python train.py --norm="rmsnorm" --decay_shape="linear" --doc_mask=false
MLP neurons of a small language model. Each row is named by its layer, matrix (gate and up: input weights) and neuron, and shows model dimensions 0-95. Each number is 128 + 24 x the weight over its row's rms, rounded and kept within 0 to 255. Numbers have three digits each. A neuron's up and down rows have the sign that makes its largest values positive.
After each neuron's rows, "fires on" lists the tokens most often at its 100 highest values on Wikipedia text that the model never trained on.

L3.gate476:130148164113142120086101114060119178096121118149115165102135116145134128130089120139169139138120088109124133124131169183104154134164135115135145096137120123140114121142112128064119134133121115110163148147154115108124119136101183154094149128133140103121131119094117139105113138150139113135
L3.up476:130127082144193111095141090120131126105134136110117066119152107117126141168163116094148148109087140100122138126124190160100131132131125134133128140123126098124076150168128144068112133100133131145128103129150173110124136102141183133131120141111162147065163134125155137163108113129136138173
fires on: " | S", "; S", " (S", "| S", " of S", " in S"

L3.gate372:123114128074124101119116109115099144136139099136154132118103092177117140102175114082094113162140118131128119137146125117147105105119170121147072149127145112133154104096143095144154105144155139112140136158116099129184128101122129138099112137126130115133099133080118101079159113065116113129
L3.up372:085156127154113084138143139165122112087085121158143081068147153107106144110132138129101164116142072080117088134110132134104126111138119080131097102108092128134193123141101082118171101100080138156084139133146107129136125146107119156124081158164107091138119111150085157133144132141175110130
fires on: " Am", " am", " Ch", " ch"

L3.gate511:134111144089166116137143102086110143096137083134099142077098125086118164156128127108142176113123077126155095133103148146117171134120141137124127143141135123148151113127124133095098105099116187154116104155110128112144126133166141145116148157100114107145142145162122149083121105158102089144
L3.up511:111081135149159109142131090107133128106153139178129103052086128098136142140112110101181173115091122113142136143103178113091164107113113164141114140135150114150120114140140161113096136089105142175097090170079187136147152142174144154110126158133093149142117151151146176119117120143111108156
fires on: " | S", " of S", " | U", " in S"

L19.gate445:150112166106118154145146145140110129126155162102106125117116123137138109129156097097161110182171155121155151113163095130131142129135096106137131132152112117131131065134132121174152113061152160106112146124141162140116146079130097077142112128082136141129161130166081093128159109110145113112
L19.up445:090140121120163114139163155136117099140065127136098112129098116119127097110058084164071088128124127152120172122165133091168098092154101115159090143161155116127086115139115086134129091102129074117133128147109139107122120139146092088117093112106132130116130142128106128119125140157117118148
fires on: " as", ", as"

L3.gate458:150137129104143118132113100178135118191122083150112154130097118117151083089134104150117148157140131107117139085159148136121111119132181132135129110113130092119183133123119113122121153143107103155099082131135140109117100120127127135118156157056141084130143138157105115105172162130107105124
L3.up458:164179148123167129105141107183096135157138101133109098120113142120148154091113085097150165144088157067075130104108136138144118132108140128109135156124116101141123143112163064148111158125150125153127140103127110112165088092105126099108140128084126078118095138143127136112135166108123106137
fires on: " national", " large", " histor", " professional", " mult", " military"

L6.gate166:136139158164060110121145164130105155119108099146065158103100122122152196107101121133173155133144129117098097121100139128146142135088122138133168092142094152128188184136098117124133123130111130136131112115125133140136103123105124126154164132119111114045129136130154123119124123122139119124
L6.up166:119129122144118175090106141168125157115122086145132123128160136101165141094149169136115117119128085123128130077131089151154142117148119130155151156145129138118100138140109163136144115125118091149162180133121136131165150119114184109189136152139112134071160128156124145113113118149148144135
fires on: " ex", "%", " | Votes |", " ins", " lim", "re"

L18.gate405:118139116130103131085151201142144127141137171157149148115123119073110150119107111134143147142148109097090148164112151118100167132126163129141155182152129130132137122128104158140161078135124144086121132147141093144159137149122096142110134167148078116120141135137129110120125143108137083142
L18.up405:101122105121088137093162139162120130132132109121173138100117138103123139122137164139139134111076161134124111151146156160133128112117117134160135136121132112143102176122102130099128101093131091107094107144083097143098094131139154178113116160147123117105139078151138178157172156177136098145
fires on: "\n\n"

L4.gate253:102137128130105122140092136142169082170127160078123164148154137087106129156112101141115120139141082145105124126154085113135152132111154184159135173149161122145142117089108117168107098110168118128160088120125120147118133128118117111167095094130139104136153149129137078136160132150113087135
L4.up253:121138108143134112131105149133139094140152139117160146142146151092115100127114154116122139129169101133109077159109108115098157126140133138129131161133152114156133125087108135134154123104165128125131136125118123172133141108103134088137108050154121152135122145111154114099159151205090100155
fires on: "In ", " in ", " In "

L19.gate414:135096112141104110116119149116157149170093105112144135113119147120157106107131131147138097155146157152141087114114135073179114134136118106101118104123143128139164140153157132183154129111115111132120118137105142082140151145110116115072114179142138106114166163099147142161114131090101130142
L19.up414:106160112149156111144174115152147131133125183152121149161085121143164156113143146138126137133145130097136131130147144095156132122136146110144126141100092107123144145151139135131135115152121128145148176140197122168151128094093157086137149138147121110119126169149103103132118122123117122106
fires on: ") | ", "| ", " ", " | ", ", and"

L20.gate385:141117162104123128120112143119168154174151135148136137128113072122139160123142112109105084136126129131109133086185144134144138167088140155152129084173111118087151168131103100139103105116131156127138116175144174133081147163100136160133141091129114138158125121106098125110127116125125161138
L20.up385:157147119091131131113140116178147138143125129147123174103133089179150130120169126120132145123112156192130131100124133112166109090152181140129160101158125126127089143091137144142132147156126116097093137119186172127153133148165107134132146109134137122155133143142148116125094128100179117132
fires on: " and", "ing", "ated", "ied", "ed"

L16.gate200:130150116133104148070136144118116123128129121160098107141143130126184081124167146099146129106184153094154131126101121172128124086156086143131154115145127134147156115153170101158114152135137135108133127158124140146169162126173134154117093146109137123098191096133143095119148147141131132129
L16.up200:153155118156152102107135139122115166110159143117131140060133097107110132134094091108131094132148133124135113105144101117123118114129090158132114137118096096137129098117101185122132126170093126077082139107180165145142126153133133151140132116153161139100108146150135148165107158148125146162
fires on: " the", " in the", " at the", " of the", "astern"

L16.gate319:130130094157139117079145122113098153175106125129100186118098128128125151152102126129116142105154074108115137131107129170122158092116107137141116149166121119149121171089115168119142102138124112124136124158143124093135190191146126168082167121122135130136143143143121159104124165152141093131
L16.up319:106160137144138133112129123158110117159132140133116105143119109122160105144103166157138111160117151145117098104155124092142127137140099177149103148122125072133130156099114155117162120117126063111123152174092118159108122103164098117118134159134181152131104132165095115134103164160121112132
fires on: "\n\n"

L4.gate484:102154164133089087136139140184145091126154153169121115109111154111088142163149127123136115144143154126100124121122159126143109138138171154171140104132169109134114128157144123148117117153119172120102131129120158109107112118166135131163133127148146118138151142177094162087160105093106095115
L4.up484:116166104133132099100159126147133110117129127169154159128105151122090147186112062132173137142133139103112097110125145131174137120159137151151123092129156141152109146155136124114136150120103100102135158118115145128105108124122113139149161094142129110119160112146091178088141096073148114133
fires on: " October ", " July ", " December ", " November ", " January ", " April "

L9.gate474:114172117117134108129132120118083103121135116152156119180087146101097118158102166137119084139107092145132153172134141175119162135130129113140144113114178091137135131140144153166120131145134120102109105177150094098141104125133120127149177164101133132154138144140121118076153128142113112145
L9.up474:104138129149126151117137134158160134075138102160119073097107103125104151128133126138113117133148131128128144204145145140161124163112148098124113077167160100139148173126120140117146086167126131145136133092107109149121126124171150129124168125102104162125118091161140096120129112143119115121
fires on: " following", " until", "on", "le", "aking"

L11.gate160:128173149095102131135113126148104117107141139140134110125161160150135114150122117109124172108138106150145128157146056111154168130070179129114097167113102139143136167171133108138143098127136123144134159133137168111158119125147105083122127096127105074128108105166158136144132174165125133118
L11.up160:113155121141135121162119149150101143142149099087176142134144109142154096145110138083100140136120129106125109055131121111156169104156139127106119170149134106121108150086173137173183105096146134123115113119133135191144160104149173145098142143119130137146179101089164092119173103147114119112
fires on: " in ", "on", " as a", " his", " its", " a"

L8.gate111:144144158151141122132135174044194118129119113122123102130109060130143129128141132100115093143124142125133139158131140125138115142139091145144115090129134118169111103078165139144135086142051126164120126141105134144126131139142129159155141095110151138138145161139111165120144149097131158118
L8.up111:157151112139128138167148138119123117163144148125158111122164074164131106143136113135134119131118137123172123114090148101133101113144159111126155138101121116149107120072131155134119103103109119112148115115139177119112116106129127144136123115145109135152076130137130134093139162116159150096
fires on: "al", "act", "ail", "ing", "ank", "o"

L18.gate466:118134110092167144091152150161124109145151120125147133132112119086072146134091089093147120136148163139123164135180139130144127134125133093123171131093114154180137157124177144136136110122096160134156099143139112114166117109133104070098129104142142096118144097139128139164115088108116117167
L18.up466:118115136130154129138157132121154134102133189145137154082115143140087147120119163132185123116148129132135116121149156112145130160117141140131139149137113185152109119150134179109130124141136167185194118152126134130123140146120136162104121162135118100104146171149109113147102106094154086154
fires on: "2", " goal", "eng", " side"

L10.gate300:129132108120150101136135128104108116103145167167163126084149138126110117112136118125150136088136090149118132134142106158158115121133119132120136117138126145123120156077164126097090078143093139105156088138100109123123126137104123076112112172075133093139137089191159086142125147131130085104
L10.up300:124123087099160104157152151162153135135120084166124103142177094123145136140133095119153118156130138131111108094110186139128127115112159123117119137128115099121134113125159155155157116173156129121126105144128139171094145120111083129163114138125136109103123116193141131113107164166118084096
fires on: " No", "ra", "and", " no", "or", "akes"

L6.gate216:124160171131152147156136067207118132130140156134124132138102140074138132120158142170077153160132148139159096128113113136104103150118142142134133082175112145143137112133098109118126120151093142174101126128135091151108138114089111184104143129081170105167128118165139137151139126110131134103
L6.up216:085119145119102120146120111128114120084155104107149176160137117106118115116141125136129137194110130143154134163166155124139123112129142122131119124098100145152097094121135127130132127116067134149098155128130139094156114100120124101134151120092105151126115122095134098146120110145145113116
fires on: "rug", " some", "oci", "is", " inter", "ome"

L17.gate399:157133158129114122104147158143102125089160127125146142093101145140112132116160110124153126119123161145146110141103117145145106133156122103091136101152119053139122134138118147084135113133128123126146145137153129117183140110101138126153143101168134158172132087119150095163169126144130089156
L17.up399:101164120115150123115112111137155124100157146167095146128072137104120132100128148154156110154138137155125065135136135106132140156155119108151133168164096110110105161149162112128131106141153118106134132119174183130119116118129112116102139108106149137112148170155166111088132133135118137133
fires on: "–", "1", " c", "n", "2", "er"

L7.gate427:112170143112141129159110148129131124122104144131103106118129146143161154142160167105088083127114101158181111165105135137112135104128149112102166127116142161139083158147130150173115124122104113130128132150126128138168164152139144061087145168126167147072144164174120157141129145157147085138
L7.up427:107135112135109123150135160102139104097094117115128165122116129128107097152135120111086141125139130118140115143181171123102143143158133109151135095128113129141127114141082116084126129148112142148128119127136074091145112147100102146104138137136120178144169112153134134178107187100091159146
fires on: "\n\n", "pt", "op"

L10.gate493:153105125134145137112100136176138131123101115136095180115122106136102119157144129146105125138114153120158082138138112169131155102142123120153127110159161163159163143148133106164112129098118133103169177151073133121135135140072075150155106122154100122132148134146150132095118138110129112118
L10.up493:149125114149131148104114117106119136132137147122131162062126105128120153125103147092142099126134091121129119103130116144126053097143119128121083170134090107089138130093106093163174125141143146113156119111193117134152144111138131144129103132147125113161082131131188128109155113120155122170
fires on: " \"", "\"", "- \"", " \"The", " | \""

L4.gate246:109164196126119083166098101156139146163114142128174138144153110144144122148154150122165103154127125137077090106117127116141150102182153154139146127151132121106126097100153121139112087149134102143112119102127126130163113095138109155088125131134125110175135146132165058120120137169180070090
L4.up246:159097132105114130103129107097124098097170122128133083171129130140168160104056147125127122102077143138131160119120120131122142145099127136092123104126146095113132169121118124117139154135162122172081196161095094164141117120114137140124134117147171097112100129121108161134136149097100100091
fires on: " br", " inst", " Br", " str", " Prov", " or"

L17.gate472:121128118126108146084183146133123137138177113097145130125128073107111114118102125109170172146140166103159143114108126114165118105080114117139137106120085078147137108170127138106120109084142126099128128123113118119168145137145113136116136150195138109117122120113115137144076142161146117105
L17.up472:173139137137181166141154106140142135050139127120140153103114131144110106130129127152139061110130151150110079164164117135114123111118143153141138134166167132129158115107164133112113100119122162142170118142151170090100103127122161134144139105134105116124135138145193083176104088153119082146
fires on: "1", "2", "0"

L3.gate422:121141093140102177170118161111161113134147138102103153131122145100193124115128115095137113130107108121174156116134144101135112115168108096134125158125095060112080154110183158122099126146152139122133089168110113108095089131156156117158110143134157097163095147108120122127092118131070172123
L3.up422:111136109163129153157138143147136126114131125124119133125110120079179100110135155114122144087118100129179121137147151131102121136136131145133076177132095091077097162140139158107148143083143112158128127102138102108138097079117115081180089183124147123133144161164104121129141084124150128118
fires on: " with the", "998", "014", " reported", "997"

L15.gate1:114136162137113124120078142133138142160168117137131132153128106147116136149132137113100110106108117113111070141119123083125115104143121149172119151112116138119138153112156132135161139138157129118167134119140167136119107098143154064067131088116130127104153120099095168089122176140132127103
L15.up1:094110150145136162158136085131098147108153116131125149108155105079123104151155128157124141195125123124135077138080105100135109118116166096136122102132118100135111109159119117099111122135137147130132131133135102157125129108145152127135099137122097127120120115139126111138089102105132143120
fires on: "end", " ", "ro", " to ", "en", "o"

L17.gate467:105137159152145166093142110208102107121156132134163181092107137118107135179127148144131147120112123118137139164169114104128137128155151170168121137098160161132134182099143174118156079157086119150114096120055137123135120158150096135092145163132140128146157144129090161136173174187119106161
L17.up467:144102099156128141145134136174101110140146092128152187120113137092103159143168158158132098117115130154154115164138086139161123126159164142172123161099121139116110188112144128088161070134127119134084130147131134156112143133169101126128108124161166142124179152136098159137154171166128125165
fires on: "\n\n"

L3.gate493:131133122146140077146141145177125092149181192143139145174126129148097132151152062115114100145102116130072086123154116122131146142163146119124137158113149147119134121139117148167148111156092148152081142104127128144130144097112140150117123121132173134161133142130122150106149102095083085105
L3.up493:113092129109142089152125164145134119134128132144114093146075178092068103152127117137109120161133144135125129098131153126104129153137175114137153156117121107126134136177160101068125140128092090122133146120135150147140126111117092128154138143132163177148130116125116132123140104084139096040
fires on: " November ", " August ", " July ", " February ", " October "

L18.gate111:142136202137059097141124165101093119116169161158141129109147099133132115164120138111136103106131126124093121127162159116175162131144181097130156154137115106104175148153132136159126122156121214121124176163114143090105121119172098138189125125128094125115169147111118125128144120116124118090
L18.up111:133147103074136121133116146180135094107121104144116131108103097134123098157148121084106056110095097107121081134127145129129070125127126107101146100129124136100103143130141138123141157126136116111134151127130181146138163122159102161160086125128156146135138140124120126130138110161153153123
fires on: "'s", " and", " his"

L10.gate249:101164100151115125127131112119112167118148148095109127185165117095154158135105082092101150106166150098127141117114143095135170086156113114125155133172142127106150157136117165094170133133148113161150127126112136093163134155126162140117136124087133111136119151115094114127186112088134106112
L10.up249:142132125157112062123099122107059113079129113106150132135154141157128140095110152133100121115117132174134166115106141122160105145123106096150156113106153089131132156134120095110158137116099130123121164086109081103144148111082094142163146144145180131122144123129113121135137108117096078139
fires on: "\n", "ided", " did", "amp", "uff", "erm"

L11.gate380:139131170160103145149121099101136104134126120089147127161157163123140116132123157157165118124103093142139154107106118103118106134162107147185131142120096117096086125152095123091084148118150169141152106131088154135125096133136129114118141157110113111116140142084134103106144128145097131119
L11.up380:161099131108118128151089134116132133158076093126154140122140150160135109125126112136121135150132154152139140112162136177118153154147127159101102114102147091136137161175103146119129114160094128107147147149155109131130100131142094119164129135148132161139133135102162167155101148102170113119
fires on: "n", "d", "f", "if", "\"", "ir"

L20.gate507:129120150131132141084143158121152152138154115104095085122076140119149167118142129116162124140148152110107157099126135159160105134127121163072128103093140122169113153134164165161132136140099129111135117134145120136146153163099122155127145151156152089107086106120121161152139149139126146118
L20.up507:108120121123104109092171109127122158172156151145117135111087117124140093094114091120159100147120110128128088136100164104159144118122135123120144135158121117145090100135137141114104117115103126116128137170133156125127104147085114090095132178143155100124128160089141136142139139118126154121
fires on: " | ", " ", "'s", " on ", " on the", "|"

L11.gate63:117135153126088126108135161142129119181116115160127143073141113149121121128143133134165154124163095102096129045108111174078126105127139156134169150121135160139110119126125108161174166134098111136113121141133173164132151135144124103169104128119116145125177114097123125097136139144134132141
L11.up63:138110141144178155140119105172079151113120130083097123110134102164114134128157080147131142123098072141136104129174127130117158132122135121145124103126098107153140140117133122125155094175115131139144117100111145148130129108163106107117094125115139124162183140116129121141075164112106124140
fires on: " the", " on the", " in the", "ong", "ig", "an"

L3.gate250:152192116068142120148136150150067110145125129130121106125148124141115127151132150128123109136163089084107148120108113146143185101132118132135135193146146109097120107104123078088134128165156097091143151132112092091121168120140137101136153138133132087129119097157127136079135125120111163123
L3.up250:139124100150093136116079108131137150164148158082137133083134152145164098146106148132100128122171142092108142127100102109131131103110174167091099171144130094127104123084132079106140151170123125100128137103152091107137145128130139117125162097101153107194077117127117132124109094141127129127
fires on: " in the ", " in ", ": A", " a ", "'s ", "\" | "

L12.gate140:161120131092122129150125165096129113099125115173136112111081131145120143146111118099136095138138171108149113163100126148132145183089112167077104102141134134088114118144110123121084113128083121159114132165136171107123159124098144136114110087140153137145100111143081142134159138171169125113
L12.up140:197134090094148131179125125125113117126158156111129096133110122062143090153178140137166115165083124115122129088154091098169139090153106102117156127071120145105107140119140122112117145141106115105142119118158128118093118155155136153141136125107147107148148148135116141134142142176106148154
fires on: "ing", "al", "ick", "ique", "atory", "ant"

L9.gate485:156141147147153149113118124131112083086191129103112162133118120141145128130148161088118173130120111161166132160132116136144180129134163180123115120106160102122144138095138137115075124170092114134105099153108165098124181117135167100099159098117128123128179127157146125129175124141156115148
L9.up485:129156131110095096154125142106096121148098100164102131103109128121111144104118110142114083125134137140160144102058116127101089142123157170185156138128140130078135133136155117143155149099147112134116078137143148080131081124143117145164093138117134108127119161117114162154118128169152147116
fires on: " a", " an", " at the", "ed a", " his"

L4.gate197:122122112126131122124111136170119128157083181145145107137139112172114144169117168117166104077068118093124116125108138134140162125093127128133079095129129151125121138142125145086131088140138128124138143139160091120147148108160118134115120148093157132138146110127116144148130155135151137123
L4.up197:096114094124160124115119125149118170146132119142172122108119109183143146140113170085179179121095135098126145127117139130128133124124127126119140110147127136133134140120137147091119111134151120141132196142152140126129109160149126148100137097093125162141127139105128139181133160152133163124
fires on: " | I", " still", "I", " fund", " announced"

L3.gate379:128100118099158138140165117111120166128140157150160111143154166110118143167125106104136153133138109072119110126120140147126138079149143131154112149140141093126125153167145134098077140094115177163128111130142137106161143101129134140112107137117140100118112099109157132093102117146139136143
L3.up379:116146129101130119121166079135125128097128144131144128105141144118081166136099092118134158158120106130124139089129176124133155111172123130159136135132097096106118125150121140112090129086101174151129142132088119109118148110139164159111133133132117111120100128111106172090105156155143127150
fires on: " | S", " of S", ", S", " in S"

L11.gate174:123118093140082102103137119106127135129156162158093106077149123145170094131100115111132098117169140175139160179083118156190114137089108149114153144129131085100143112151149106176107116165100145135099157166125110148147091124161142141152140136169111126142120118146135113115146092125151107124
L11.up174:134141098147133100099154129103138094154165158088110109132162121112131156128153143130118102124103147141086117126124098107126115131111164156099112123112153107156145151123122077085154151080147123138119121133153089133134142100089160139175176074123098117110136160181113100077109139129128118149
fires on: "al", "on", "S.", "an", "th"

L16.gate114:156135150152103132117165149173122145148128111110138086162089117095118145087095129093113151167111161123122154141103180146108147122118111138151116134163134144152145137168068126112126136171114154166152119126129129137107099175113131151139125139095112121105118145106114167083092113132174150164
L16.up114:139091114145145179135122135120157121124107141115157151096116154145142143153160099128156093137099108102187139128118152147095179131132119092135102103127122116136087086104099145108122123103130163159152178135131153116123137086154161137159131107133139148113118117165109152129109144100119160122
fires on: " ex", " | Votes |", " pro", " | G", " |  | C", " Ex"

L8.gate500:101134119114121144110139121185142113179087120121134130107149087145110134126132104131118115171108115122136137164153110133140101133121108116132181076156142071141084159126113149118157107105102106143142094145112074112113160120093123168103122116129125134111110128129109090148142115117184130127
L8.up500:121126165133121091097132114170128171131131119142152136105128114092098113133137134137107146138141135085158100141113135122054106100143137113105175091118102088137168128139162130143148159123124113129124127149136152130104167130119100111108141144134139152142096129134158121123127149121153134161
fires on: " in ", "an", "ash", "ang", "as", "ar"

L16.gate256:100149142116154159107149099095126162145172100187116132120096131163133141156118101122137132160134140091112148096160110121174135117094122142089173136129146155099128148192124159116117105147139120085183118143150149113101165143122141133158146122114119119136150166078133131149132140121142152113
L16.up256:107122092146162107116164122171116111133134116122129167134111153102120080144153135141139099124128104101100136150158177111099109123136107145165122114130159140129104095146150162107115105091080168138119119110147183141145118092110149130115140133125129126111134158130166104125091097185122107123
fires on: ":", "2", "1", "ft"

L13.gate439:111141138163140123113112075158140104116131139133139173115130117128121103156111163150116152147101096138144138136155100121114090126135132142145137148068157126103117159097115178172138097106111088137137120198105152118099162158110130123121111151133122075116142105163127112114104157172137135174
L13.up439:131140112211121139144179121141135141116132145118136123114101130120130100166154147132121171127142125110164151130142164168124148138154146159140112133123119139124127154118135133094131109136130108206155138079141110114143120131102124160128120143141159094126157159174133132110109141151120112157
fires on: "\n\n"

L9.gate113:124119091141135110138126149148106114084153122075135112103111123087140160132112132109136156121133135160110123153119153108105134123144149115165095158143164124139114156143163172126147144148119122123143115124108129121109119132122157186139091141126129130139147154104164132147133124178073148126
L9.up113:123094106136121111141090162146151117157173148069107136152145110160135156132130096118144143168117154155105145088146132160121147083125129150135116126099142141111113107134144126119109107114123125101095146118124117094129154083122121154154124125105159138161097107126142124138068126137099119174
fires on: " US", "==", " Chicago", " York", "all"

L4.gate41:180088126119154105128142113118107114086141190125112134114143116089169097165181107131120122097138130143156099185138109159100113122126108150099134137137136126122111135125134156113150134167167147156119133085103144140114150130093111109152096147122122155096169173125130139146166143144130098133
L4.up41:176135140125163130123123103105113121146142138132139103159171134112154106142162089117100123083143111148135103175128133148162107138132079122130135182112131124128100110110119167167145128163168147154137110108130111174126144145086079111151111168117106132083131173172140142151126131127122114153
fires on: " Al", " ac", "ado", "===", " Bay", "reek"

L10.gate278:136132144141132145144151153159134114160163141169148148106135136104117125172154134142115167126080123128153099137151145121125153123146116153140115126143147146119152168075110113112141095099153084162097135150090106115149174183117111158116133125100133123112185107134093145108128189146113068112
L10.up278:136101141137135163137135085159096097149128141156151129143095112125132143177111155132144181152137114101158093151154164114127135139155139128144112146110172117106100123120150135144154096073139101148085143151111119118114131175115135153115161116148138127078162108105146139124111157180135069109
fires on: "==", "\n\n", "and", "at"

L10.gate1:113159150131088079137113124125091143153124103119135139081108116137145133161098156123091124109151141117108116102128110152107142122122116100109095127157116074133150162151150151107141071125107099087098130129106186154150144149130104107133154110139139112124134116137138150119111122093150141077
L10.up1:118138062087168170137128124134123122128149132125138131139129134099127110123117131141111128120118115123114108144101152126160139115148136132162150115096132165119127122123120107124163183137155131111142143082152160118156126145108113160105084156095167103143138125117116092102116111154139124099
fires on: " | ", "ew", "arl", " his", " the"

L12.gate201:162142147118125092117152117130200142100139102148132152085112136114120168115120092120100142151141145129160115145152150134125136126125115151173121126140179137161136133155165142118134117151084109135122113141098089136156132106130128125152136153108129140114135107128152135130141137197092127122
L12.up201:115139094123132163142128136083144090061114110095104131097151143086132154094136105101154155175145079137139176104116133148181139132089142166137131116159119126143130142138113144143101129098152160129109109105135153140098066110130121116149115096156135113115150140126114151121119155120161119207
fires on: "m", "if", "ir", "u", "e", "or"

L10.gate349:119155092117137121138139183173092089091182142112094135148070188086122123079160121103105139141137112133149095144144170139136103065141123126141105136089111159141112117123118123140121095089152176134088129106130143141126139097133139103124143112158106114169166138130127130135119152105147133096
L10.up349:162135155141143122150075146113171178114122092159129117095129081137127076151095119058151129115135105147123142130149128122145061147127124133154153160143148134125137107162126135122119139116159119124111154132142119094145145145119105116149084116131144117108151160124047119121082121145101148148
fires on: " as", "==="

L19.gate264:165133096111144119152135100128140118096150132111136139130144131120132151098154134130104150133131108108151154121138113099125143114154162125100136124121130157160175163144112099140126125134161109144122090182129110098113148137170085119119176149093085157094167091127175119114126128164112092147
L19.up264:121135135065152138132114115146120159121140174144103140112138175148189110095089163109103129172119147112099145153133182146145164100105098153124141118126152124121132116132153112135116140104146114073127101087126156102079108116144104100131098119123152077091127105109117110136125117141125150148
fires on: "om", " University of", "m", " Re", "ar"

L10.gate319:133131119146104099084157110127155161153138078133178132124085106143112134119122104126144150161133112144128154164166131143147153135140127119116131149140102130106116141164128147136129163121125114104140099173104140149139138100129091143144151184200129121145128112089149092139124125084127146137
L10.up319:149144119078127101115133137190118145120131131130136171112148140145133145155123102127146145098122171151114134124093135099104102120147115108139121109119130126159161098087052115144151142139119122124104182138102160105152142079130139136071112141140138130131169151091057096144119119121115113136
fires on: "az", "us", "z", "ous", "aw"

L3.gate253:108106093124152110143131127151156128182149153095120136083113113132091133149145173157154099130110136103129145135118149099137168141148155168141101155133128082143149114126143088111099137218149165086112132103142107131098161092105130090140126061148130117133078114142111148109180125165081093108
L3.up253:102129080094121111131119160147125165157173162107117163116117106141131133150117122164157113132137118109108185156112113070145097126152172207149097172124132065121139140149150112128104103148152168086132109107107138129089128109115116108180168105121103129154140128098121165131158169098102138107
fires on: " in ", " the ", " in the ", " a ", " |  | ", ") ("

L9.gate302:141133125121113122129136129131205144111146149125136107113158129112124155117096127133143163133169143117128116100112185136111141120119164106114124156171176134181132169122109096137131119116135120128145113120086136130160128048146110104105126119118103158117182155091162126108128119116109148161
L9.up302:145098109127155173156155141138132089088104171115128126148165162124159091070152121135090136127153145108101141066105115120125169112089139144073153146158131162121143104162129091181139127098177101154135193158115135098170144118117116131080142107108129117129144105133097133153133117134123124179
fires on: "e", "ip", "es", "m", "ok", "om"

L17.gate193:080137100128161149120115128114105140183122150139131135129111144145109088120131143163170110122127131149136133167098125115129117088135109129162107081149090097128118160095157084150125153112102112151144148145108104129185136130099105120147156113101098165108202126128140092123110166130146140119
L17.up193:115165085115145130101120100165109104133171146131161107110114103117100097094146117122100105115111134092200109119159169118065155100129161111134102134129113120158158149076180098083160165131128115133107139119103049113126092128130110141123153122135119112115095112139135105151154119132157109100
fires on: "in", "ar", "ing", "vent", "an", "as"

L3.gate46:128113129116130129095098129141123068142139131136151148123122126118101138094129145094114131086062163139137140118130175125113141178125109127163133117128163136131132147113113111102150113065155139078086116139111122115156077116121121193143178120148138099135116192129137147157186149131120104137
L3.up46:115097108147138118116111100167145108119116127106163105153125124133134126133098176124139137124128154133126131138137162111103102140133118079081114143166132136119121120110141132115185115089122135127133133118134134093157113108129125101169125166124134175156127161128089141116104180127133140092
fires on: " total", "old", " following", " artist", " |  | ", " poet"

L7.gate12:151108094136117112130096107090118122168154107158172145089122176144089118147165156137123156110138097140091137088143143146168124173082159115127144122112159145163117163094139122183095086123095156090106087176117151115147124125149114107120144118130142097105157096089166099121145099144164177123
L7.up12:094136108139153123169101122133158188128120146133160150083120160120106109141112081110116124129114136151158149114118121150147127144155158158149107157095116127107131155161143133146147147151104102137132130094132102119116128119115144164128101112205115118098134147150145082190135100126119128059
fires on: " Tr", " cr", "am", "r", " pat"

L8.gate345:124149174123115146104132134157110115175137131114118176097114137143121149153122146155127099155138141164128127136088126137128136125133140118147145117130143153108178162118121098091130157121098113128154130154050106106153142128124102095177104124146119113142156083183153132081129143109130152163
L8.up345:113158156127184116148138146137143137123137128154144166118128072113127164153138169119114123135139162134156107117100144153139170106128108119121133142137133124132133113114107119159149132092100154100117145150111119092135132104169154143139111135134125119150132162142163138088119143154103165123
fires on: " \"", "\"", " | \"", " \"B", "$"